From a checkpoint of a small transformer trained on Wikipedia: MLP 1152 GELU, 6179 steps.
MLP neurons of a small language model. Each row is named by its layer, matrix (up: input weights; down: output weights) and neuron, and shows model dimensions 16-207. Each number is 500 + 25 x the weight over its row's rms, rounded and kept within 0 to 999. Numbers have three digits each.
After each neuron's rows, "fires on" lists the tokens most often at its 100 highest values on Wikipedia text that the model never trained on.

L5.up549:511469493494508456469532510501465472492496527508503535498515502483494531518527534492488512512481516498491462472507532524494528478471429532504503534513492485456482489509492475505519506527482463567517529480514532531528481513490506520466511548489519453552530540513502483481497482517449498496504494466499529495522504494499503547502488503480492466538495457465510511533478540513495488497485478482463519469541482485468518525516512525504480470518488523511480525501463471513467503502495507495486510524492544497523502494529501505446506511510570569483512510534484461463516478518530500488
L5.down549:505502506542519531515532493493501501465507514520502508508512531489562493487479506511520491488499477508547458532514486493529533462480491517538496516534480462480478462515545494500551510483502491501559497472504492510529515492484494462480507496511551460513533519504485484514497473470483502494419542499511505519505524524489500519489483498524503534508486468517459520519521529470499449526500476493468494469455479545471531434498492460502473552502509526487502534483510501520523516514502434528493495471495457474487507498511509537484486488459435544505525485508505449484512472505476509488
fires on: "ologist", "ist", " and", "ic"

L2.up706:497475524498509508570523500548536493527522495547484462508437453515506514467473461536498514498504483494484491479499511542555453514476488498522440486512517493517460497538504507505490499514490467507493478493522505468528512522562493525472539524496479468497505463484492486495549542493511516478504552506476502502502470493504457531558484499486486501502491527480483502517507511489485506476507479464466513485524515507483495489491487468481522467572540533558456473487516479463491502486484458496475488496504497544486495452529523510489505491458522526482501500494512480507466515519541524526
L2.down706:486473478483505501503546522457450524458486504515475549520520507494527484507508506495531511510511469510490545490496536478497480527465506504522494513524519454474466496490480509516490479469486497499465502485445487489471518479536483511491486498488470478512516494502494487509528526460504486513527478497498473494473483487511499524498474497506519545466529511557493468441480513498502563480538506501474501474509553483520487533476477485470489511484498480536496519515498591481498513530560541517500522508522472503505459493494538464536495513524508479500496513463533509506480467518578516460
fires on: "C", " now", " sq", " church", " emb", " inst"

L5.up905:508531497452465528487535511488525538482463478518520486489528503515505477491509515494466475478495521501508473478542517474503511465516514485497557483488517534502494503501485493512529533553495483489527412517526510512481486508475526503481522475519512459451526537530475487522482538527509509463506517492484488550497474523470455486471485502469435495473483534509481536535493511489507489483481502475457504499490502494543476477532514489518490509516495524520504512504469469495460511509566469514494498472507490471489497505518484490500518515486460545447512519501510464515462481549468526490
L5.down905:508440467516504501513505482497503503479494462500484491507525517523462509483466502489527507538496464516521452537480501458518512516502499458485464490505515506508456508518451484513514550513495473504472491536513519469509505488526503509479501497484495493545504495464514520536483496489537483505495530504468463498491505491485493491505507461543498481460545498468564483548473504554494530453481529478468494522442474485516524509507475511522515495474534517559510499479484528491474516514507506543522491453481526516513491516485463464460535515508477495481543529507466517526493505576501483539
fires on: " T", " t", " Tri", " fl", "t", " Tr"

L2.up1089:551479452455517524515521517472523457506528492518473493507471513504478511501508502509497518486548491484537486507517510526480501491479511487507522500536488485493488523531490435533498502488455518489494520492479489521453534457534513489492530545490499458491518494516508509494491503441526547502514496511499527470481470558496572501505501501516518507494532455553535502472444503521469539512468483511492518518488507495446499488478475483497526496536528492500486516528488481513473520492508494507507448523513504462504464492516488457449483473484487562457487449522511484490483458501445537509
L2.down1089:478496509508458468526535468474542513494454493512529480482528537438497507499502512490472506524466507493525524521463494511521486505500496505548478452481529490527532489534497489499526498452549513516530496479522491509506484485481467499484526522495437494486484521489502477548517509534509483485529493447545486537500483486479481518490477457473514493529517502481464537505482534557504492491535535466489526509503487482509529534545513477468471471461495500524483530530500515466516477485500503510461471473582536525471469513478509528561495541513503484529483476484492475491484504473501483530
fires on: "C", " imp", " inc", "EC"

L2.up74:494557486505462545510502495514508464546478489528492495486464506508462486461500465550504480546494537452496495502492569495496477529506529489462513486520524528487482508458496542484528489531513493479529524479524487502496491530518517519495517463447499497520475498498512487437490552486507505506518544504466510468528492517452498497541489489494499488504481443552481493526477525538500518523524483483481459449496501514501486509485530469519448483513513459523493496518553521473484490547504466476528555519467529488521448517514504502495508482487517519470467496538532511485477482506472474475
L2.down74:535452506522534456559547504508491526440495480519487513530511506503551510558460492501477519486502510506486494510476438492490479550507487500527441492477514496555477514521501482488478506506538504488541497497496480522457529483514487466515492471498490488464510473534487489534502498473493549532459498513511479475481515523473521475417514487498482526522466465491544496492508505479508532475505506472506504502527489477538555475521509496504498477497490468496452528513473508526482491502516472545516467507529520502516498513494491517518496469540472544460496516481475481474537485500499448499
fires on: " times", "/A", "-year", "=", "ari", "A"

L2.up42:526509509497561487485477528528494508535501541504492488543525461520504439526537449494471515501461497500507476538477508512494523459492491505518504485510479499517488516504496455521475480514497483521481463516515499508539490501505531511517552516450514475517483492537469488511530502491551522497523513503498486499488511511456494496505450503485525545474525460511492536536489494497474502532513472545477434493499514530473461514477496498520481461524508488487520548512477517487507523497528489481471503476476500493448541549514501515465485518463475510498520482529527522508520452542514480512
L2.down42:512518489456532508457543531505498486529473491484481520440478477522516429495524511475511477482549514492487500508539462473477514486501525548521483482531488480512511478522522510427505526516500499506533490494437492474514492500502492474509499564490499566463476499514522520495506490498491516508500521480484529539500490462487449498487505451500518530502499489464494529473514485502503492510493552483493531518475511449542542519497504448478479562490494521524469533486481503525517442489514472518502514456537489477532523553479528496513513470511510475521484497515493476530517493522485505485
fires on: " Mar", "ath", " Har", " Candidate", "ar", " Doctor"

L2.up509:490496496472556497422501532452531553499478483541495500493545462532552544555534507508492452498456448495479473484506513527490501513507496501479500546481504472507499498485511513576513470507482498491464455483507471516475479499492478479479521456502468519486469478524466491486509496536493518533533519516516525483458527492467488478503568479497505521512453538512507562480527494481496524509515487518465484475531479489478522518491487521550487524526545509499496495496451514471523492524499481467489517529511486511483479493482508479494467507483530500541489505491516489434495518510517492498
L2.down509:485535499528480547480491493528464472459511504509489502509514496465460490418559494441484514465521541479503497508548500486481489492503488523512470514491517534497464488475477508466493532531501485493499485490488492463492489501501468502543475541535520484496490497499450492519516472489492496500494497514533446542477536485520520514503449506485493527461505471558521450554523539496490512512510490511503502522505466531486487486534474470512471536507498471499501507492467530483529496481491524538527517517478491547505525512509491504509472452484519523498504472484471500550469496463510523477
fires on: "amp", "he", "ask", " Corps", "ach"

L2.up129:488532447463512509546499446522475494511511513505480510449489527511550529528496503547453522473477494548454503545517474498468478474497491491475469497460536480490516496481485476469527493479454511522501475512444509494509538471509512474516529544484574518467514511502552465484474498504515508486513555508478479511508514528482529492516469535506499522496551527493484493491443515494490563468525492486529521486487476503500477518485472534494485495530527474471500511510505531502502522497513542495478503498491506499508497515501499514522514501483499500478524533515458525525535486473487479476
L2.down129:467508534505530569526476467522494476482512514531531521506510544423456522460456505545500430529469502513483513491485499489514496516518493523500513518531505509497480493508488545478552472496508493503497440485498481507485470464527495488497489521537480519546483469518473506525499535499528508536442526452516497516497443505495498482514504495486496534499512482482498505518490527486458468476439479516470468456497450516493490496514503486487558480503532516534494521501499546491526482526494478487477506510491506515484479541497500480543460500516483491479483522481501491531544528546482492483
fires on: "200", " Award", " Awards", " Career", " Hon", "ov"

L2.up834:500519513442482526472510565488495478493488506485500494472490463521495452459507512509485510501518511501523527520522491467547487509476463457479520492522500517471492481525484529475495512506476494491525522475483487478503490495520513504495495493514459583531492518486507513461488493455529526517517472446516464473572489534507497517502510477483501477482508496433467500488537532479566545531522484521484460497496486523485503502501508490482472480523493535527530480490469504471481534477497492503516513496496538509473500491502502480483481544496547560501474528503526495509486505485498494531
L2.down834:480485524525526505538462492471492523521490513503497522541482497481552452545496515513478529507501507474475494534478487501493470535496509511527487461516498482589500469509461463502546492484458490520489467491520492510464507466512496557499492485480516453466481509487501505501454544532489467502542512549476547491477504507529504488486532489515491472508508481506517524443495448502506532478517470453522530435520529513520491458518526499519502472485496490501487518518519522520491467541517490482476456469521465479514513483518508500514484537516485451529518533488521517494517499522463463507
fires on: "j", ".S", "uss", " medalist", " even"

L2.up565:527521515500509498501518486479473497487506525462494507507521484529480516481462504524556484510462521464500506509494455452509481461525517513489528472504497466511509488533523540491500510504495509501512538485465480524468458511483514443533549493493545537508478510471474527496524564501511478509558477474496468530486472462503431470539513486456486555480480483477470523499503512484530513496496481474504521471458493524472488504562548516493487549510534458479518532505510493519481499493539536502482500541522487501484528516530486506507500541465475510544486513491520508511498474506494494455
L2.down565:505510544516507456478528569491497496518521484465493506490479509549508524493525488508480469485523498479503506463491461541470447472459500486481534545506531479480539499522507470472521516565510466486493469443482470478503523503507506506518468482492577475509490488492491497461504483471549490504512498507499483474521472474504514498465477488474524522519488481482480470504496448493504482503495478487527503489485458489484512532489470480535496491553504483523519541508484475523472515511488504542483529534490528494463538518501505489452518535507514506480495487519519511504479457493473469488
fires on: " R", "-R"

L6.up452:483489493527550485541522484552526461553506477494486538513517534467470477507493466507470516536473522485488473510508527425508496496537473515546465502488496492519485535499474458486469459568479468517479552505536483508516488466478510510505503519445482463490486512478525446500443503539519551530515525491542491477514519511494509526436492498505494490533502499524531458502512478487495484506492546480514501516487518497484516503522456501522493532480493470556513490507507486476513547510510502473445503490503529463505520495473517448518473561508513522483508513499526527525514484476491503499
L6.down452:515517517526467497478451483442515495506517507500543514486474517474529504478489483451483561507502501498550471487509488523516511531530507554510485479501477548560529476491541501527524509482513493501491489502524479497531488497483474516482526497500509540482511490455481493468491529505467458487513513448491477541497518513493531517516493447540509536524478475520486495486488506515449506490501519509504518466517499507503463479547491503532500487479518479468519541541493506478468484458510447544481479463521495524498496483478528556464473467505435483498534530462501478471476510468471476542
fires on: "ed", "od", "D", "ic", "at"

L2.up854:503461500490549516461504515511485497484483492502479459485538538507493462509480540485510524494521487514526525525475481448516514496507503518505501532489464522523496508504497531537527509520440488491501555518472502503506500494471475543496516525497500538457497455495469537483512536490453470493535543469561527547487496521512481481448477461497495499530530485475490519489511456524509521508515462523503474448481528525506487476447466504500492534485520483491477507445508457506480468496499500520546495509472501533501493535520492514521504508521503451549527507537507513495490504528460482475
L2.down854:490499499552506544477456558491536525466501518491488494504501523523482508489458542511493547484499478521505498473495516532474495488500474488503508487501466518512522498536483501536491467472493542516510511491501532465494494497493489495491464558524488503501477569457557474474522492526516483505506504514504525511484507495538501489550496459459504528505509473517499491487502465513536479505509499502480522478495457528490478439505456509534488461570496544472540514486514504503509533489434503539475476479482445537519495545487516536512483480517482506504469464502485493514509490485512502490
fires on: "av", "iv", "oph", " Gh"

L6.up649:494489464489457501509482480535512521516501502473490513496513510507448531555484516481533494479493490462464438493513548468519522563531507519490540482526509519513485508512531523466503496511511434507504465551495527506507522510507503524515510473499497505532535503540528524487506502521531550510533520503510496489483471484522464520467545519467550502480501500493503480481497497505495517489477486513530461503493494495519519512529523503447503501521469478492491495540508518497509495505479503504527467520480527513478493495500514439494466488487497449467488509501513471468499465500500496476
L6.down649:514491481440475544508504533515475509456487508484528522514510490533500505474546522497519510470513527499562453516502477508516486508539517514458518481472504504489504516466495474551515500482537507509531481477527498486517491498477528493499489472547544557511489515497507527487475499462537485542468501527446512477515477509513473493522480498491485453505495468470507505487553498525537508480510462509509477468496499475541459475512479496497508472466486520500488483504522514524544493532484483464516464520483455483487508507467539486510496502516517461527477471485506528506492464517535502501
fires on: "ri", "en", "un", "as", "u", " Man"

L6.up275:513501525500519481500507445533519515477493463503465504494534475455534537527489519473494485519528513499522472510521500524486541536504476506516509496469495561555490525545498465494491488513513464519474501510521483510498498500497498518512512499493532519528521486521542484517479457531499524464526533499481516486497499475469498452467545499511514500501463491501512491506528521474466527514489511524506501473456476502512526494491538465475530458507532473511535491473468461451507501470469482467411510526464483502534510506480523486505500510515482476503513459491503492560458480541444478480
L6.down275:514480504470535563499455511473522496494495532489482488522442509519464518538500492486515512493488469496506526488501498546477473514487571519489492493521476484483484453493499524482511504498511502482484454479512534529492528501504486479551532518528482497494482507484491521461524501509463467479496538515458490491481530483500471501512501488524521512509474540530474536513523511466527514502544488535460500461506491527477537477505554532482497515530490479535477523537509456464506468528489464492496477476484537507514463486521458499508491476503466488510514499520472513483553538476492542544
fires on: " the", "u", "as"

L6.up346:497455460521535521513517484484486506549522461507461521520516504506499478481505511490466495466508511500502489450527526515461492515506512524471548503535485520516488520467475519499500539556526488509515478464524523501496498511493510524482535494480493477488513477464524509558489454448479551500512453535551515544480486487504510551510508464507485453542524498536520497487493507504534512556482496492490491529508498515493521486487527488496503496477484478498447511500493492488489532462479497493521498508460482492494461544559491467494492514506536497448488513493503525477509466497504543474
L6.down346:515486509495480539487515514500494477492501492480520502485492568477548488505498471521548488496500515491490488504518509552473521483472478478510498525447521526470491499545548472505522475548480488519545471495504488503450463478519484489457490492543485528524498518559474470504519541500472454506516524525434508461518478513499503513467507496490510443497546467511524519525514496502531490508492481537492471500512518471537489482463519477468518503503498526529547468514498513494487553518506523514463502525502479498501516564488522455485498504503509505468503496512476510459467530491476498471
fires on: " and", " then", " s"

L2.up1139:469507490513534495466553512470504531516543489481475512507477491473489471462468538494519491489481491499478499536497507485515505554505493552484524460523528549515517506451484485523533491515468496526533526538548478509504541514506503511510492497528475502526516447508542496488486478495500524477537524491524550496449496518485468533480534543483535525515506483494541490482526536528505495495487490514473485488512529461482503483439493457475502474512478509495523511485480468499479499521496504510440512518487521525582544506477522501487483488497479442516495511510504547514482536467531465506
L2.down1139:499499510513479476432486524493520498541493459508509480524473520474491532500506508514490490524483488488510490513496496525487473484539522533460506532471554480512488507505522473496461508522514514489500494489495501429516464469542499527556498558520479517530478482483536518502526522526506478514478520479466514488545444476497470523523516509513517510516462454520507516463518505543514505482525472492484525478496511462511541523482434516478496529515481508504530489492476521503460482511544470476477475513484496488466514476499500465483481465465503492511418491515484532497468468487503523524
fires on: " Paul", " Em", "',", " el", " Dav", " Mc"

L2.up474:496532489472483481471495514500485514525485512487508531479448527495478521489472497468505531504532538506538525496480469488482511554497497544511479453474469501466517506531485466488488500465510534509543500505497485502482541486474502460513520558501533476497522483494527497503503480495525522499522506515549506467536536505514536528458512518522530472457508480463474493557498507472512521513461542498472471519481517494518479488451498486468503504532480486522518472511535508556481511496499484521526478542490530523501487500469456514509490437477515475479568482511443508498479480487496495466
L2.down474:504507502501513445482499487512488530460487470498520526488495493486502482505503505508529489494484449493476507498483521532450516509524478502473484533486492495526542524510522497528475515503504542506497444488517490542514489512445501548511499476512463484497458547495495497462514534542509508529452503523500478544511483520519517460458487486487512488523466500478539497477530481486546480491528504517504485513555514503550471504452490482473478457512480508521490478553541466430509498480538491480472493544505515522511520482483498523522511484460478519513491492485492498506514511513520532499
fires on: " at", "ile", " At", "acing", " Be", " sur"

L2.up484:526524505535512543473520517502496481466498496497478512465459511476484469532527503503483549492484513511534521490482487502526522519512526482534488462523500461506527537479510436507497503539495484518491495523505468504509506474462482499518504559535498490476504498537496500492479506521502516514483528483535523454530536477492505509531468480510538461468480486537458488469455493500528465485519451475487505480510500474532458452540466479535508539508494463462537528494532464526502514479508467479496519531485484439495516507518477516561490468502474504510550500502502487488483514493483491530
L2.down484:482485514486495513468513511493500510473511468495491492493466507487501499526495521516518516462449453494478509511480506507523536536538490481511507505518521520510479535549471501567509501505494521502531515469473455513536459506481529524498500505522454542531522500519518497519515473555463498461510528528481520473517534490463561497527542455515516503539490466563505454484490500465499465546499485547467504490474500488516449463517514513522507506546495514473533524489529502530491518451473450500507522498488485478516434528504460507509510488481487513478486467533469482519481533507493509525
fires on: "-d", "-b", " conv", " und", "Bl", " owned"

L2.up5:512465500504500442500479434469498539523505496487500499489478501476480536523468524525481495491480506496516511519478486568470528480498528554465478456498487507539483492508508505546499478492518516482498435505461467493466530509492451515454454530534508537468511512493518498503475514454490456526505531479520517515497500461512487480480535520479467533496493535532474524508489529512518529484504543463521516528513465508508491496530533535504497515499481469473470499541514538500505516502495511457502464565511513514510507501488507523509527499493498471489474457545521499538554504520475510484
L2.down5:501497479473503512464506534501497554482498489495505522478495493562440470465463460486482490532512508491478516517493491523506519462499505494419481474547517503511526483493511499476500470512501491549481511502515485464488535488472510504478468525523484468509566522492472529465518495497465478494512534486502459520488537522508493487505498502552497509506456483480486471590456512487503515477501526533518479501492531515485491466486459493505517483534450492512466483468514535492484494505507496482509461487515517519475519517493484522452502500550533518522547496556497544489500532518462513512
fires on: "m", " Film", "ile", " Em", " Release", " Military"

L2.up503:529516480525539471475503500496487442572498503510500492516530457516514558501495486484520484549513475455502480507479501478531518497519508477486508499457458488505475494509531505453555482525507517571484462503529506518505487465510486495532517480498480486505506494514466502483522478523524511509512511463508483499519563494464488488545510518461533488456503500502544512532514523519497477496489474476555495490489494483487497516487477536521491459506520478497453500499494513509448480451503580482524493510494456524497475504517543513459499512478500558522523490521497487484477500509530541500
L2.down503:486527479507433551532463497496520502518537512491488520490548528492519509522487550541464510497517515509502507529494513493510471497506509507501461469524530493491513515477488524512506500491495520503478487517468507455498475518499474495498473465484522511467488539485441498489505497522552513512500496525494481489483465475536515504480445472475507477506486509499462494448551510468441508500510524512482494500470467469482547482525494472444470507530501516501470491499539529459450566471499455487498481518496519501554513523514499526518506506451545494478492520494554507520523496505529518511
fires on: "u", " Co", " son", "ydro", " father"

L5.up1138:481482459517538488468505463444457543475482474489514482465516477488497520487542497496531523497493486486470574545515532482511515533508485511477463497500508478543504506509505462492487517514495486514505507491523494531539471518491556478552479473492522512492505511514510504449546513456517481482511489486505500516523476501483451440542474548501525508519519495483481531499514507497515511498439497535474528487472491483441450495483498491523489490541515482505448492504457451517505490522492505519521493470558461499499528522483466536477484494502492536519515496466508509492574515513533490505
L5.down1138:505530470494525460459529513523526468517514536492446500507513490514500491502466488498468482483537506535546541470543508500493471498502490486465552541487475519520486535517472501529487510451502453480545528531472498506540507533465473500532465495520503494516483514487455555508481465482542498507506457496455472506494477500518532532509508482514480538487486520478491482475492505483492488497493483505525508471536453453500433492481481468537443488547460519520473497507490472519526502511507521492516487543526472522498471509495540493526490499495502498500499470481525505545464492581476531499
fires on: " =\n\n", " D", " R", "D", " Home"

L2.up781:506471495446507475506469503483503506516524499508493531541442483511516507501504517496460505539496513454532523490488527500478524491472524518531464512492516447531450504488494493526499528509475507510505494500532491499511519448544508532467498528502507445523500527508439481520474487554508507465510478487475521471484479463495526456533562483530513442541504550552530476510476506472486529527531486474462495488499457490510480466531486517494468475457486476489455536493512498485492495504476506511529478532530479486484515520498475493473527480486528459551489511507473502515497495472491463510
L2.down781:491491504470475491481524495503512538490474499510496496519489497482511537526473509493475477457528506544536511500492470477530499489538507491537493502493483559485486506489505506520543509477501513479458472512503485456458499491525515493470504506510527491505535520506468537519533451493482480527505509479497491469450540445496518476465521537459530468515526521493499481538491481532543492526539482503454522516492495487474541506504484491484485531483427485490472513457547536500492489485497481539493514483484528512495513496499489522459456510502464509552464503510480542535503525461487503536
fires on: " Pr", " Mr", " Cr", " cr", " conv", " respons"

L2.up531:527459453465493535483489493499499473551523493549491481438514504496482490539537497459487526534474528478537517525474528535458471473495552470487461504522480551479543490497466539506478514488486478511528531471507504514480492508491481495512497485503492519476518498514513528487538495499506481497507503527494547472476476532498498470535492539465533458544488488539510440480486476510493508511473440514468510494468454499484562483490520458484524467481481506485514541524507485501505475498487493549506508492513452506511517454505485498522506503496487526456469507517502493485517534488490519535
L2.down531:516531516529468483433556456533502489522488529510473484506541480549495534467497481501500496492460484466502492494489469533465504488480540496566488502466508489502531544496456531501498506476479499496537475483492543520504511484505513475537510531464523562473540519475452519501547467499521451480500525500498531490489524537500518505531497520477490483543476480524474519529479504500491520483532495526535488527503449519490515537465505487488462506478468459493485534498512505487492493482509538501455509483511503495501505479499491524567499508507481488535501519492462493490502556530471533498
fires on: " Sc", " sp", " Sp", " der", "ug", " Conc"

L2.up34:521490474516515487487541482500508537513510481456495476465449495469496508476522504516494476478493498576458530522497479522487501483497502526540488510493479501488476508513499512473481468474471520500489529486522536495477478523463472560457515484512493499493535512523479507504503487505472459500466509522520526499470530510435396519402513511527496490550457534496501519528486499505506474583503443508506501528507513506526507494524482531527493521507514477551518506479483484509528506516521469498517498518494497490500548453492475492518477525514527511502503499483484516482522502500518530505
L2.down34:497486519506499472519495518504514541533472531493476476491481501489468492510495452507520493486529472514453492504530464518466539515548469453565509458516471479484479496499516503468489486488482497450472469484514505465486492535491478484463493559487523489495511536513492491478505485540477501522482518526537531510516518495481489550442496545459523547511480503508482503491499517503492496535468461512495486521488519509527518494546513476485485476495528460478437474467531514514507540469509471512507524497492470507469504481516484527510508512533514516510471556464543472494545492509499526529
fires on: " with", " make", " making", "201", " employ"

L2.up285:482524466493473486456513496497462473511502506475488539497516515524543462495482544497488496543481511561465495471494488530466478485526494522534472496551482478512462495462494535480510474531519497519490514527469519529528485513526484473499483496492549462473499476499473499557462501479523508488552472511511522523500503482474499488520471487495514476496480537506484524514556461486521514503488531500529516512472481487516487492512482511509435447484484517477489532513450479482501500535488515464514498515517527483537518496493492483553520547490476485522513473481481485528502483532491448480
L2.down285:488511462460487467494482495522496454495489498495483506554528477477487467481535513468491526452495519481513518495511478510520522461558492531515485506519508523491483499498499510468545514519504513499498440541481512499479491528527506474509497532505524507555481485516515471545474545492498542506500513489458527489474462496493495461524513514485560500503506496496536542532478490471541491498477487498489497569493530496517486447464469522490556455499495453506465519502458508471502503514478508510513502490464517498495471463533536532482508494464481465535445516492498528545516493529486491506
fires on: " ar", "arn", " Dar", " Ran", " Mir", " Kar"

L6.up342:490498454502522530552488495495499489491519480483504500508543463530503486524490470519488509478528476476488514526464492493524502481491537494491455494511465463520498466533479477487485523538479499532517484515521505463539491501489500504496493486533516466455512500527491550509489427498522552494513503485473529480491485579520492477490520505504511553479491553503493466522448498511459482492527541493558522443471483506497492527504535520510452474502489493502528532490470461518500437468553483492507527476509502495523529477543564476490467497486471537491490480523503514491490484508500495559
L6.down342:527558510484475510533585506487489500497521489531450514538516500510466506512504507533499455538488564531518465524504518447465483510470516505504475523498508489517492509492496450482480513511521509496479491490488479511474533516537491465521507480496459460495482524517522505506480502506494490502497523528494482479500510460493485511503498477514501520473478522520491483509485514517456478480516481479514463527451506480448425532454487542514504537475551466491495493489526513530482517484469462530518525490511533585457503458512512486556493490539508521517515472454510504524508492480488497521
fires on: "al", "is", "l", "or"

L2.up939:486496526523493456551498520462536475476549472480523461473447478500468492526526521545502484525512461542490505472478437509518484482502515534524486537473510523519460497489484514498489493486537517487482490476513521518517517506470482514474516479525497462512494507538493522484510498502473501508520508488490496510497505483539457484512546512514525551506484420455475511512491472506491459509540538501482471430509502534490462559490501492522494504527546480522491498495502519470490504526488522493526505501525560529515504507538489478488535501464549500536521468513554514522492475539441526479
L2.down939:490502470492503521499494521490446514529471517493440520458530516514511468428488502463487509507483516518484485540517536529534484499494501445470503475517530502488499492525541480486520510511470501527491530515491491508479477514512525508509525529490491515472475525488534491457503559492502511567520492483503479477500502527470518509533474503502457507486496535530519466475518497489529524516466460518512552532473501504454521497486494527482492516491459485471503493513484494485506494521523502499449552492506450481502543519480518503493506426533498494452509537480484521495519480448525480500
fires on: " Party", " elect", "-l", " length", " board", " federal"

L2.up523:480527516475506465481500494474517537524498495506503500449517507539504518483499469559486538504468539510501500498478495555497500466514514489508485508461499452521509500464457477471511474497531500502475477498443515525483498490478493501503526565509500479474539526523453512556483487484460542472502513463541486486477534480518534484519524501497507500472547533512442467442471520497461486537507485515510459512514515494481512504477496544514525500456489505526489522540517496498501491564506561543471519512519490517482513486530475500518526521484530455496487485536524529465486442492497534504
L2.down523:465530527468497499486486504489519469465525487516504494504502469500436496483506494502487492552493501483485492524482533499485506468512474489475511493508485480514500473474485546511527496529480477456513508527524504488464509545486457499517505512483477520537500496497499508458526481459457540544503512564532523544485475483508488457529476489531499483525451501487507526468507494496503525479526479519488535533520487551495483494471476505473510473480483513472501511431539545516497551552501489512485519492501518475482478521495495443512501463482537507450479526491510500539499505480508551509
fires on: "ted", "ited", "ret", " June", "ored", " November"

L6.up1141:492483530483476518520513470540529458506558511470462501520518503484485456517454497478481484469491489492464458486474509502514506512557491505487505464501483515523467494562492516514479517454499511478501510508526495537480517540469484500451539484482506490497472530533482508492465484524529514530502473553504548518482523494468450480494479512512467485482504527544549476533448509482475510525458507503480510538526471489465490495476494470470503470490528532503529497498503464483482515518502479523551520519502528508536476490480464508482518476475527516526491466505523481514470554497537493464
L6.down1141:514548480502474508493534480536524515533485505511486457538485492487487519486518486528486467433518462515451462480521493529485483542498505468502527519496514561494493459485487546446458508456500465467497473485499519532516498495478474514510513484490446485488489509473501459473533485521497476537474553503515523503489480497469525489496515499499503493538548493481532545562500507544515468483511515540492495451541493485543489500491512482469524492499560505486519484528516479508528503508501501556509539520487545505470479491492490484465484526509502486496490431505515487512508515456488509520
fires on: " S", "amp", "S", " San", " Saint", "ched"

L2.up1078:508512486485481465478472480516528537501523492501513482527499493455536516465524497517504529517484553500518489530466506527472494512494523531492508497498447512509524497482501457504447514502495518487458502541476512500544517519507515475522502479456537509458472458538495534487488509465522538464569493494531509476493554504521541473495473512475474476496530507517464440519501453489496541518487491509511477483509549535527455496516532497527536511535528449542494488483487484504473481512523498460516433517487494501499469484486524504519482505466493555546488512510467482501481480516485498478
L2.down1078:489517493435503448500497493472533521494483477485519520478519474520509529484469506453473455521500466517477507498490521490477563497454521479519514502472550476482482507493480475483510501523508515486539490467495525525490455474509542453487502501500510541540468536510496495509464498487448476502559508497521470527545514504530520494518510471547527476531497516498527514503467491482499498469525489488472495499524529473498513487522466452518541518518473496500514551476478473512488500471513495535496532515490534517497488525529542475523535465492505500476540465441489462512490542485527511496
fires on: ".\n\n", "ür", " heav", " conv"

L2.up1121:471549491510524501490497476489533441467577509510510500515479520536521551499519494490509489503516500461496507459524453471540527559546498503506505442485525544528473534514455549455519479510502505522514504508526482495554497485531506469487494507500497492494496498543518503455478507498460458508511496485489558508489491491469482473500490469527516480558466470497527539492513468507468466499533511514517478507480526499489505550511471510499509512506524525523517472513468489453502502510468515449511497512468512500468519471513503493485493478531501504513478519453505483497512507536502484499
L2.down1121:485487509512508498493486525502514523511487465521515487550475458475534530482483523501470492480509506515471492521474530518504516498504536504508478469492457483484504510474469483510483491516519547569501511469490468441476463443520514488419500501488503481503508503481547493483512509485544513572485452486471481517528453504579502523485481492450512509485483528485478485533531498545496501514517512510523503513544543510487453493488500520520475487551471516498461491547524499492526514516492528528532510505491512502495469490525516508484478440522447502485497482441475513510520476498522544505
fires on: " city", " population", " age", " Ran", " began"

L5.up841:538492506539549489496502476495562520493501492517478488467491501498489473500499495460505534484516523478539505525486570518487487474536468483532526466465488499476456464466532493486480511518514503495487503501514500490487551457491522548503512500483487512591526507505454490536485449470512520488515506481489464502523527496502521486463518519492467532476472549531499484486470477500532507495512482533492527507555494513505521472508505478524439531474457472560526492513494486473504495467492489487522497501482529471476502494478484499480490466445496527487502494532514514469515513487538519506
L5.down841:511504487507477510482467547502540506466539475515534510515554470488509467462472479518471553471516524515541521493521514481455472486546520506466503477526503531483474469538468513504502526524508482487516550473461500491478512506531526493510513485493491499528507497512518500461493545484515482451511518514519534521522504451478488478481555487465519528493513528488496482541516478472496506509474469514484511458544485501514465458493509486482521487468502475483502489482482545509532507490492512436480481462465474503563471529522489472471484489498493519541480548533495486499468505536477500494
fires on: "ed", "id", "ib", "at", "it", "ur"